From a checkpoint of a small transformer trained on Wikipedia: 13 layers.
MLP neurons of a small language model. Each row is named by its layer, matrix (gate and up: input weights) and neuron, and shows model dimensions 714-777. Each number is 128 + 32 x the weight over its row's rms, rounded and kept within 0 to 255. A neuron's up and down rows have the sign that makes its largest values positive.
A block is one neuron, or neurons of one layer that tend to fire together. After each block is what it responds to, as a language model described it from the Wikipedia text at the highest values.

L7.gate1364 [121 109 126 136 101 123  87 165 161 134  85 149 109 186 100 128 156 127 116 111 105  61 128 154  76 126 169  97  81 147 102 170 143  70 129 139  95 117 145  89 127 156 146 117 183 119 106 103 108 197  91 131 165 103 170 157 117 126 104 206 171 165 186 163]
L7.up1364 [183  70  93 121  94 155 154 143 126 136 157 191 127 148 157 192 152 125 129 118 153  76  93 199  73 131 130 102 112 181  98 108  92 165 143 137 143 118 120 153 142 136 135 137  79 108 107 113 124 126  75  84 168  42 106 110 111  94 157 156 189 126 168  97]
Description: Quantity numbers and adjectives

L4.gate186 [123 137 102 137 123  95 159 143 108 101 160 136 115  80 125 147 140 106  94 153 163 160 156  98 112 114 175 134  85 152 125 140  99 120 150 152 131  95 138 123  89 104 115 108 115 126  63  92 146 112  96 106  90 145 143 128 118  86 136 101 161 121 142 127]
L4.up186 [115 156 161 158 120 129 179  89 170  80  79 153  63 160  88 146  90 142 147 116  96 133 128 111 142 102 145 108 156  93 130 192 111 126 108  85 142 153  85 127 154 138 158  95 174 142 155 158 130 139 128 146 110 150 129 112 125 128 170 130 141 106 191 166]
L4.gate222 [117  87 164  26 105 158 123 127  94 169 127 140 154 130 132  82  95 167 137  72 148 128 101 151 167 112 110 174 121 193 162 196  82 108 214 154 127 113 144 140 116 170 131 153 186 114 110 182 144 140  87 142 160  90  98 129 102 158  94 109 147 129 127 134]
L4.up222 [ 76 144 141 140 112 168 137 136 116 168 135  83 139 140 148 137 138 167  60 102 100 129 172 200 138 126  79 118 104 149 176 156  93 120 132 117 126  75 114  76  97 181  66 158 162 136 110 114 130  79 102 155 156  86 130 157 124  96 150 129 118 153 134  58]
L4.gate349 [142  99 118 149  91 134 135 119 136 127 115 154 128 156 160 119 161 109 156 108  91 106 119  97 140 120 127 131  48 125 227  81 137 105  90 172  87 112 167 137 124 101 135 138  83  82 142 174 105 169 158 171  47 132 123 120 110 118 102 123 132 135 127 141]
L4.up349 [132 107 126 127 161 130  99 188 128 130 107 115 129  65 122  83 117 121 123 128 156  69 156 135 163 154 134  99 141 122  75 115 100 183 153 121 135  92  97 111 168  93 177  67 111 135 210 142 109 101 161  79  88 110 132  75 170 149 113 180 121 132  46 115]
L4.gate364 [135 131 170 155 110  99  58 173 109 101 132 163  94 167 158 108 129  97 122 159  58 138 130 150 157 106 144 101  67 171  76 135  72 108 167 149  77  75 143 156 148 103 121 144 150 151 125 153 115 148 175 174 116 149 145 180 124  98 163 130 109 119 148  98]
L4.up364 [115 108 118 106 112 183 124 140 120 132 108 173 168 106  93 128 118 165 165  86 117 110 168 155 168  89 165 106 105 157 117 145  97 120 101 189 135  87 118 179 152 134 111 110 121 181 135 114 122 168 131 121 154 129 139  95 149 188  46  80  86 137 190  36]
L4.gate836 [172 175  96 109 112 153 161 181 153 188 142 115 102  57 136  83  56 134  67  91 169 158 122 117 128 112 132  80  93 101 161 121 102 120 117 119  94 106 165 148  90  47 135  79 127  98  93 130 154 116 139 119 126 128  99 108 131 114 174 132 124 128 101 118]
L4.up836 [109 132  47 154  50 128 152 104 142 165 182  98 187 135 114 148 141 134 128 130 102 150 146 174 160 124 147 136 108 158 139 157 175 155 108 152 139  95 123 132  80 108  98  57 146  22  73  93 106 129 144 107  73 115 109 117 127  84 156 149 131 138 134  76]
L4.gate1005 [108 155 168  57  78 142 104 131 100 151 142 109 162  47 140 106 130 125 158 128 175  86  80 159 150 215 139 120 125 129 164  90 124 131 123 183 140  97 119  74 110 154 137  78 135  92  75 125 163  54  60 136  90 128 135 150 164 125 179 157 192 191  95 155]
L4.up1005 [139 106 110 193 148 127  83 175 133 110 141 126 145  64 135 118 141 167 173  88  57 159 128  91 157 108 117  96 120 151 157 155 144 122 169 164 138 132 113  78 148  92 188  25 166 152 130 155 158 155 171 168 142 140  61 101 160  89 114 120 160 103  86 170]
L4.gate1180 [110 193 131 143 132 104 114 155  88 132 128 111 130 104  98 109 103 109 112 137 139 156 138 171 149 130 166 174  96  82 156 186 133 145 115 133 152  96 158 149 119 104 117 102 132  37  86 130 146 124 151 129  81  90 158 165 108  61 190 172 126 123 143  93]
L4.up1180 [136 133 105 103 125 120 117 156 120 151 121 111 108 132 139  98 145 136 188 142 123  68 120  95  87 129  57 130 145 179 162 162 134 167 109 137 140 194 117 122 104 199 107 119 158 138 124 103 170 143 114 146 115 130 126 117  94 110 139 136 137 102 134 152]
L4.gate1380 [ 73 126 153  99  72 181 155  86 122 184 139 159 141  82 134  87 164 155 139 148  66 132 164  96  74 122 207 100 109 212 237 155 138 101 127  68 113  84 146  88 138 145  65 131 143 128 135 151 128  88 135  92  96 140 106 156 151 109 102 125 107 160  92 178]
L4.up1380 [105 133 106 129 136 107 189 121 129 157  96 116 135 136  90 125 166  72 125 123 134  84 161 137 157 134 101 145 131 131 118 177 126 142 139 156 132 137 108 151  92 117 141 149 109 157 103 162 110 144 178  63 110  79 136 148 134 130 181 112 136  56 172  80]
Description: Award-outcome verbs

L7.gate186 [119 109  90 136 116 118 129 108 154 133  96 156 138 213 147  94 143 111  97  97 129  92 163 185 138 149 134  78  92  57 120 132  82  91  89 125  88  58 101 151  86 146 132  93 186  80 130 171 137 111 151 170 123 111  96 135 172 161 176 143 161 220 153 140]
L7.up186 [106 160 189  70 164  96 156 111  73 101 155 131 158 148 114 164 110 135  60 112 124 151 155 168 111 105 127 158 132  57 115 172 117 108 100  97 127 155 156 198 128  80  69  62 106 163 186  99  72  98 150 126 135 136  94 112 115 115  88  97 129 125 142 125]
Description: Foreign name word-pieces

L4.gate474 [106  22 152 131 159  62 121 110 154 114 168 146 139 114 144 154 156 156  89 129 111 136 131 116  49  96  82 142  89  97  95 119 146 128 140 109  93 152 138 122  61 124 121 136 130 160  98 112 126 148 124  86 104 132  93 109 129 131 151  76 144 151 144 117]
L4.up474 [ 85 126 126 102 140 139 156 157 108  90 108 107 142 134 150 128 140 107 141 106  92 132  76 105 122 117 107 118 136  74 104  99 136  74 152  79 114 164 114  76 186 131 189  65 149 128 144  96 124 128 130 136 154 151 148 131 117 119 135 154 107 195 117 190]
L4.gate508 [137 101 107  96 143 137 162 166 158 132 119 107 153 129 104 142 157 159 127 127  92 106 146 113  65 145  99 125 105 100 147  94 118 102 126 118 120 105 146 119 143 140 127 128 184 125 121 139 111 133  95 162 149  93 101 143 113 225 139  58 153 105 225 171]
L4.up508 [160 105 120  85 167 140 152 170 106  89 164 133 157 136  94  90 123 143  97 101 105 137 131 127  84 131 113 153 163  92 145 113 163  95 122 147 160 115 124 142 159 142 180 148 181 141 143 152 149  93 120 145 147  97 124 101  93 205 117  33 169  96 234 144]
L4.gate526 [144 108 146 150  77 108 116 113 130 135 149 107 130 175 129  81  88 122 134 133 118 128 146 118 104 115  94 115 174 131 137 115 125 129 112 153 125 101  88  93  80 132  93 151 182 136  73 140 124 119 134 133 142 146  93 128  92 121  92  73  82 132 137 125]
L4.up526 [ 97  69 134 128 104  94 155 132 123  94  84 118 123  91 152 148 117 156 118 106 114 107 155 110 153 164 129 102 114 148 123 163 128 144 169 143 145 171 179 119 149 102 175 141 184 146  71 130 129  86 102 222 146  83 135  87 152 132 129 120 114  97 119 107]
L4.gate587 [122  96 135 146 151 133 156 125  84  93  86 119 188 191 128 115 107 107 111 103 126 140 125 125 139 193 113  78 123 108 156 165  98 127 157 139  81  63 122  95 143 148 130 129 172 128 128 120 128 129  86 136 166 119  61 123 146 153 119 132 154 137 135 100]
L4.up587 [125 149 176 155 150 161  94  88  73  92 113 129 122 192 100 131 123 129 118 124 123 168 109 132 139 161 127  85 145 138 111 143 154  64 170 161 109 136  95 112 121 106 159 119 179 143 175 122 190 114  98  97 167  91 138 130 120 165 111  63 191 144 179 132]
L4.gate814 [105  48 134 102 114 137  94 139 204 150 109 153 125 142  89 131  63 157 134 131 151 136 130 134 148 101 110 153 128 122 201 135 116 133 172  88 165 120 107  88 151 187 130  90 105 137  85 136 137 123 104  97 115 139 111 171 168 118 110 132  79 133 138  97]
L4.up814 [117  71 148 109  70 120  42 132 131 194 139 153 174 132 166  94  97  83 119 146  80 131 148 187 116 128  96 134 121 156 164  76 115 181 117 129  80 141 176 154 112 134 164  91 107 122 157 150 137 111 111  87 166 119  18  99 139 164 147 162 117  72  69 181]
L4.gate1664 [ 57 165 117 134 141 108 165 138 111 102  65  97 160 149 128  21 115 150 147 127 120 137 129 148 137 187 173 112 115  34  61 147  50 202 153 155 108 125  88 120 137 123 124  93 105 162  77 141 124 147  96 120 130 159 124 148 138  90 132 137 173 106 165  78]
L4.up1664 [125 138 146 111 139 138 124  94 110 126 104 101  84 130 125 124 133 105 115 172 120 136 139 108 113 154 111 112 126 118 109 148  86 146 123 195 201 109 113 199 162 146 176  95 166 114  90 140  98 159  87 142 181 152 101 131 133 175 144 156 140 147 178 117]
L4.gate1793 [102 169 152 158 145 164  96 112 106 131 146 169 138 171 132 154 156 146  99 104 118 144  95  57 153 245  10 129 130  90 158 113 115  93 138 130 158 115 142 108 144 121 131  67  95 146  87 161 147 122 122  68 123 133 114 130 182  69 101 109  64 118 120 159]
L4.up1793 [ 55 142 118 115 113 112 166 153 167 174 107 149 120 156 128 116 144  78 126 135 120 113 203 131 179 198 101 140 110 122 138 170 166 163  94 102 140 109 137 105 151 179 130 148 107 128 146 170 114 107  59 133 195 162 167 116  92 102  90 112 154  96 182 110]
L4.gate1898 [ 99 141 116 120  99 160 127 147 138 255 118 155 159 156 137  44 140 102 142 151 113 140 129 121 116 151 197 166 130 124 107 101  90 151 107 168 136 124 115 132 145  83  75 123 133 103  93 128 126 137  92 101 136 136 127 167 158 126 115 123 114 130 114 138]
L4.up1898 [138  93 133 127 208 172 142  82 131 132 132  94 120 167 101  90 151 155 161  92 150 128 102 113 128  93 119 124 129 171 129  95 193 115 120 121 164   0 146 147 170 155 175 131 127 125 173 131 131 133 101 106 126  79 109  92 171 103  85 121 137 138 120 167]
Description: Mid-word foreign name pieces

L3.gate43 [ 92  80 150 101 120  98 112 127 119 141  69 139 150 159 120 134  92 132 122 160  90 174 192 122 131  81 128 118  67 160 163 166  79 147 146 149 130 117 111 104 111 134  71 129 187 137 116  99 142  85 150 156 120 143 103 131 138 105 146  95  95 158 114 116]
L3.up43 [157 169 102 120  88 150 117  95 151 109  74 147 121  92 166  92 180 152 187 161 126 148 138 125 142 143 130 133  88 130 133  64  87 156 102 126 132 183 118  89 123 129 164 140 130 114  87 133 149 129 177 165 125 174 163 106 158 126 146 125 161 129 160 139]
L3.gate409 [131 162 111 103 126 109 107  65 125 107 168 134 135 174 131  99 115 163 136 129  58 120 119 135 145  68 102 134 152 135 157 163 103  87  84 174  93 102  78  91  80 175 126 133 123  93 139 113  80  71 110 149  86 149 159  77 166 117  62 185 120 140 149 105]
L3.up409 [154 117 128 138 137  77 153 122 140 172  85 100  95 116 161 107 121  73 179 141 130 128 123 100 105 118  94 138 123 150 211  77  90  83 142 115  66 131 104 111 117 117 128  70 124 100  78 105 129 161 107 130 102 111 137 115 158  93 135 143 146 134 135 104]
L3.gate586 [119 116 117 190 119 124 113  96 107 158 118 172 136 229 123 190 134 139 119  96 102  80 125 125 162  89 145 117  50 145 156 107 164  51  88 120 125  75 133 113 150 176  42 170 174   0 156 109 127 169 135 190 125 138 128 124 213 183 150 133 124 120 136  98]
L3.up586 [145 162 124 126 140 138  77 131 119 150 135 157 158 127 163 111 136  98  91 115 125 137 139 164 120  87 136 131 156 106 176  82 123 137 135  91 113 109 118 106 133 117 138 205 139 115 107 119 122 157  57 156 151  83 140 158  52 146 101  91  75 122 138 174]
L3.gate1463 [155 173 109 155 101 171 114 107 129 165 128 129 141 144 149 120  86 118 143 153 132 114 119 112 120  87 150  86  95 162 155 115 130 112 109 128 107  84  99 128 139 160 143 190 178 120 116  99 102 123 125 198 134 121  99 176 144 153 111 163 101 147 163 161]
L3.up1463 [129 186 114 143 117 177 133 118 123 150 108 132 110 106 157  89 115 107 139 133 154 105 108 108 104 101 108 100 108 156 150  71 144 128 128 125 150  84  98 138 139 153 134 128 123 138 107 116 134 154 129 197 126 105 114 180 116 159 102 168 115 141 157 152]
L3.gate1981 [146 104 145 129 131 121  78 139  67 185  83 148 116 199 136  80 176 199 121 184 162 108 130 164 128  88 111 154  94  78 141  92 108 108  76 167  90 114  96  78 117 168 144 178 128  78 109 136  92 167 115 187  67 179  78 123 141 157  99 102 106 155 135 162]
L3.up1981 [162  71 113 197  63 171  81  65 133  97 130 126 138 169 154 152  67 138  75  95 144  83 124 129 107  74 142 118  66 163 145  98 147 110  82 171 120 109  86 134 121 164 128  84 170 116 140  73 143 142  99 130 128  65 126 152 203 121 153 170  66 179 158 125]
L3.gate1996 [193 162 158 138 141 149 114 106 111  73 200 100 151 125  95  85 141 161 104 111 112  92 142 115  62 107 159 117 131 157  77 149 130 126 131 198 137 197 150  50 126 121 146 151 182 176 131 127 156 100 168 112 151 168 109 151 158 159 135 132 112 194 102  75]
L3.up1996 [183 112 130 177 116  72 114 181 110 168 105 114 139 132 145 131  81  61  99 134 148 111 105 130  87  97 138 177 146 123 100 153 112 103 102  97 105  97 129  85 140 193 166 101 177 136 160 110 116 135  93 127  71  89 165 189 129 139  93 162 138 129 158 108]
L3.gate2051 [ 63  97 101 193 116 117  97 132  95 171 168 153  85  87 142 177  62 118 123 171  70 104 107  83  77 140 186 122  76 195 107 110 176 131  76 155 136  84 100 135 173  89 130 132 159  94 132 108 131 118 126 171 117 109 114 144 115 123 177 114 123 178 129 159]
L3.up2051 [138 163  95 141 175 215 143 169  86 105 156 129 119 107 103 147 147  83 144 108 130 122 133 131 132  97 158  59 137 119 121 157 139 188 144  98 145  82 144 117  87 192 123 131 143 141 119 154 186 139 145 139 135 146 143 128 145 204 144 146 121 170 133  50]
L3.gate2138 [ 82 100 139 108 152 100 137  98 164 136 111 132 164 108 114 105 151 101 120 138 129 138 118  43  91 113  25 100 161 171  45  74  97 136 109 185 158  86 122 109  92 123 124 169 195 184 120 155 157  66  93 121 123 109 154 117 126 164 103 162 164 140 166  79]
L3.up2138 [161 206 174  97 107 155  81 136  73 109 143 153 140  98  79 123 152  83 134  71  81 135 139 103 113 128 158 139 114 142 163 118 148 161 105 130 148 127 129 130 116 167 176  98 167 142 141 160 151 126 117 115 101 113  96 134  62 120  99  87 125 141 104 154]
Description: Digit groups in counts

L3.gate352 [139 122 147 171 129 177 131 116  91 111 137 139 150 132 122 147 136 118  94  77 121 133 116 127  83 130 116 127 138 157 109 152 145 135 134 146  95 159 104 137 130  72 149 149 189 148  45 107 178 120 135 177 126 113  89 147 123  61 148  77 153 159 137 103]
L3.up352 [113 133 156 116 131 136 131  94 168 170 127 142 153 152  78 107  87 160 122 127 158 131  93 131  57 127 144 106 170 197 170 103 114 133 150 148 127 143 172 112 117  90  74 132 107  64 110 113  83  81 114 167 149 130 181  72 166 126 114  83 125 134 122 185]
L3.gate445 [ 88 139  86  90 112 145 120 117  94 151 121 149 151 181 113 103 110 149 146 102 109 132  90 112  96 143 173 139 146 163 125 115 132  91  80 135 110 140 111 124 160 119 120 131 108 125  97 105  96  98 110 147 146 155 120 161 144 131 174 132 136 119 143 138]
L3.up445 [154  78 135 117 102  57 140 135  96 157 138 123 161  40 103 141 160 114 158  98  46 178 153 182  74 169 121 103  85 119 179  73 143 103  95 127 139 156 118 120 166 177 135 107 118 135 115 123 118 144 150 161  94 180 154 178 132 147 154  99 200 132 100 167]
L3.gate892 [ 88 170 128 155 120  85 145 202 134 103 155 112 201 110 119  86  64 117 151 127 184 151 210 133 132 111  85 137 149 196 137 104 108  81 110 136 141 143 140  96  87 114 118 169 110 196  98 102 135 184 107 145  96 112 111 121 153 151 206 117 110 107 132 121]
L3.up892 [ 98 160 115 116 204 112 146  94 109 194 102  97 115  59  92 187 156  55 122 122 140 101  74  84 114 161 116 144 146  68 145 190 118 128 163 129 161  94  99 167 115 127  86  99  69  75 143 131 147 103 133  75 168 122 157  83 152 163 114 147 152 150 132 107]
L3.gate958 [ 78 129 112 101 100 115 139  77 124 152 125 134 163  96 113  77 117 134 163  92 160 127  97 110 109 155  89 144 151 209 154 122 158 153 134  89 139 115 128 171 128 141  76 116 116 122 122 123  98 109 131 168  87 127 171 163 141 124  81 123 109 152 100 187]
L3.up958 [ 92 127 131  50 127  95 150 118 131 141 135 108 157 121 112 121 140  98 104  91  91 174 151 117 170 106 152 152 123 111 134 173 102 175 159 155 147 166 123 101 129 166 135  91 103 154 176 104 136 125 127  89 110 148 144  61 110 119  75  92 158 102 100 131]
L3.gate1247 [134 129 142  81 100 115 145 223  93 139 148 104 121  68 105 110 120  99  74 145 168 125 117 125 147 184 146 148 114 107 166 128 130  88 131 181 148 185 114 149 122  80 114 101  80 133 110 128 148 117  89 163 114 155  79 139 138 165 129 119 127 110 106  92]
L3.up1247 [164 116 159 136 131  94 122 170 107 163 166 139 140  48  63 105 145 116  78 108 144 129 145 137 113 149 137 108 139 120 215  92  98 119 102 159 147 146 144 235 120 153 119 109 168 124 128 143  82  86 154  85 113 153  86 145 117 135 142 158  92 158  89  78]
L3.gate1567 [125  91 113 133 116 116 110 128 130  88 166 117 148  65  90 127  90 129 115 122 148 148  82 114 121 154 124 108 131  99 115 116  84  85 168 139 101 182 175 210 139 109 181 116 134  84 101 157  63 104 144 118 138 136  61  92 132 155 207 126 111 121 122  76]
L3.up1567 [133 144 144 117  94 142 128 153 142 155 171 128 119 119  85 131 127 158 164  97 157 156 143 169 121 155 133  86 190 154 251 195 125 130 151 171 110 115 126 170 132 129  95 110 171 194 145 133  92 152  73 129  91 116 147 136 117 120  88  83 124 110 110  96]
L3.gate2120 [136 116 131 102 121  81 157 154 170 172 175 122 141 135 122 127 134 106 139 134 117 149 129 144  85  99  79 142 152  78 202 112 132 191 161 130  77 128 107 189 101 103 104 198 126 108 109  95 105  78 126 149 157 169  95 118 171 152 127 168 194  75 100 107]
L3.up2120 [109 170  62 137  99 101 140 121 145  96 156 162  96  78  76 203 115 109  83 153 133 116 122 139 116 137  93 101 127 115 117 101 103 135  85 125 116 132 127 150 143  95 107 166 132 121 134 124 123  93  91 160 194 112 110 154 127 167 183  83 110  98 185 128]
L3.gate2156 [ 82 157 133  86 113 105 156 208 151 187  56 101 186 176 134 130 172 115 155  46 116 163 157 167 168 115 174 106 109 138  89 139 171 169  81 167 148 163 113 157  74 141 139 153 131 120 126  99 154 137 122 139  39 158 147 162 182 176 119  90 146  79 104 116]
L3.up2156 [128 146  99 138 137 142 126 136  71 144 188  98 130 115  92 145  40 176 107 144 119 145 125 184 101 145 145 156 135 103 128 178 186  71 128 177  91 131 180  65 109 107 114  64 142 124 143  94 185 121 158 155  87 102 168 130 143 120 170 183  85 167 109 168]
Description: Awards and medal words

L4.gate57 [148 146  34 118 166 194  87 124 180 134 191 113  80 120 108 134 144 155 149 130  42 112 140  85  99  89 116 150  78 121 141 125 140 137 156 143 131  78 138 129 132 115 133  88 152 168 134 142 108  97 155 124 112 141 168  83  97  74 123 121  98 124 191 143]
L4.up57 [120 137 104 126 131 143 132 204 176 199 166 139  59 124 127 123 101 170 149 146  98  83  92  65 149  87 207 122 156 111 107 103 125 117 107 134 143 121 175  88 148  60 129 120 155 133 120 107 120 110 141 182 109 161 167  86 114 139 120 149 119 108 144 162]
L4.gate195 [145 147 144 130 108 183 162 158 184 100 147  96 134 128 172 139 117 106 154 114 115 119 125 123  88  90 140 101 172 158 120 156 118 129 186  98  90  78 127 121 154 118 141 103 128  92  89 114 139 108 108  93 117 109 150  71 156 126 116 106 149 131 154 124]
L4.up195 [162 157 136  77 147 195 156 108 131 121  97 106 137 171 159 137 140 149 114 133  86 145 126 103 102 133 185 131 109 171 178 138 137 142 113 122 121  77  90  57 140 127 119 119 125 120 119  71 157  85  83 111 166 146  88 143  61 105 140 175 151 229 135 121]
L4.gate597 [154 167  62  83  83 188 136 123 163  97 144 136 110 143 147 151  78 117 184 151 144 119 111 136 137  83 155 176 107 117 136  70 108 145 125 130 167  98 117 166 141 165 135 177 176 113 123 161 143 107 142 166 146 148 126  74 122 129 194 172 117 180 161 180]
L4.up597 [190  69 111  90  99 130  27 150 176 113  73 108  81 138 120 138 194 114  86 160 119 123  85 119  64  48 188 123 128 166 100  60 103 119 152 148 133 109 132 127  79 192  67 159 137 135 130 129  99 132 102 133 125 134  78 148 101 113 131 101 146 154 181 154]
L4.gate676 [ 84 128  78  63 151  84 150 146 179 142  87 132 131 161 100  48 119 196 142 137 120  99 129 126 111 119 156 114 167 110 141 162 136  99  92 146 121 126 145 141 142 167 127 134 124 125 163  96 140 134 118 158 153  84 118 163 176 115 114 160 141 110 159 146]
L4.up676 [119 130 130 166  88  98 125  83 166 105 120 116  93 129 135 202 116 112 157 135 171 130 112 137 171   9 111 149 167 147 165 154 181  96 116 152 189 100  86 112 105 146 160 171 158 140 184  54  99 106 135 188 146 116 152 151 111 116 157 106  76 153 132 129]
L4.gate947 [ 95 118  78 119 136 149 143  92 158 123  96  90  89 115 164  82 117 148 147 185 127 136 122  83  90 158 136 131 119 135  98 117  92 125 156 100 111  75 158 163 144  87 100 139 128 128  54  86  98 159  50 132 146 111 137 153 112  94  58 109 128  99 147 155]
L4.up947 [196 107  98 110 105 137 111 148 168 124 116 129 107 121  77 157 116 163 156  92 152 106 118 118 113 180 157 116 153 138  96 115 114 133 139  89 130 102 164 116 148  72 131 145 136 148 133  94 121 195 112 116 131 115 184  88 109 139  82 162 115  75 142 119]
L4.gate1028 [113 165 145 109 111 119  93  91 105  92 181  91 144 176 118 117  97 102 165 142 113 149 135 105 157 142 100 126 121 119 114 145 180 141 142 110 137  96 110  80 130 176  73 122 112 175  84 147 138 100  88 172  70 128 137 158  92  99  94 135 115 149 125  52]
L4.up1028 [118 164 190 112 123 121 107 171 135 144 177 173 174 179  94 136 137 142 164 171 127 126 108  96 129 139 126 163  83 162 147 142  82 165 111 110 148  89  91 132 128 169  74  66 134 133  98 173 147 122 127 177 109 101  68 121 149  97 142 138 115 132 156 130]
L4.gate1796 [115 101 102 125 153  98 166  99 205 136 142 127 162  97 118 135 121 133 104 122  94  75  97 107 118 138 103 127 114 130 134 161 119 127 165 130 146 108 156  47 144 120 168 160 166 114 154 123 168 163  70 152  88 146 158 165 107 117 150 134 127  93 123 109]
L4.up1796 [ 95 133 127 122 144 105  68  93 207 150 152 137 112  84 170 102  96 168 148 120 113  82  86 160 129 120  73 129  79  86 118 100 118 104 110 160 196  86 165  54 150  96  79 138 145 102 153 116 118 151  92 137 123 139 137 112 109 189  69 143 139 147 158 139]
L4.gate1878 [106 105 133 140  86 107 119 113 118 132 167 110  81 178 104 155 158 134 139 139 144  96 131 152 168 169 143 136 117 140 102 105 153 118 106 107 163 176 132 116 196 212 153 151 212  88 155 156 134  96 130 174 107 133 171 120  80 151 106 185 140 186 171  97]
L4.up1878 [116 164 101 117 116 119 133 131 168 140 163 118  86 125 147 136 129 143 113 152  60 114  71 152  90  97 152 154 136 143 126  81 116  94 127 119 164  72 163  82 141 164  93 169 142 127 106  79 116  61 112 129 133 115 151 178 119 110 109 102 106 201 102 121]
Description: Three-digit numbers 183–194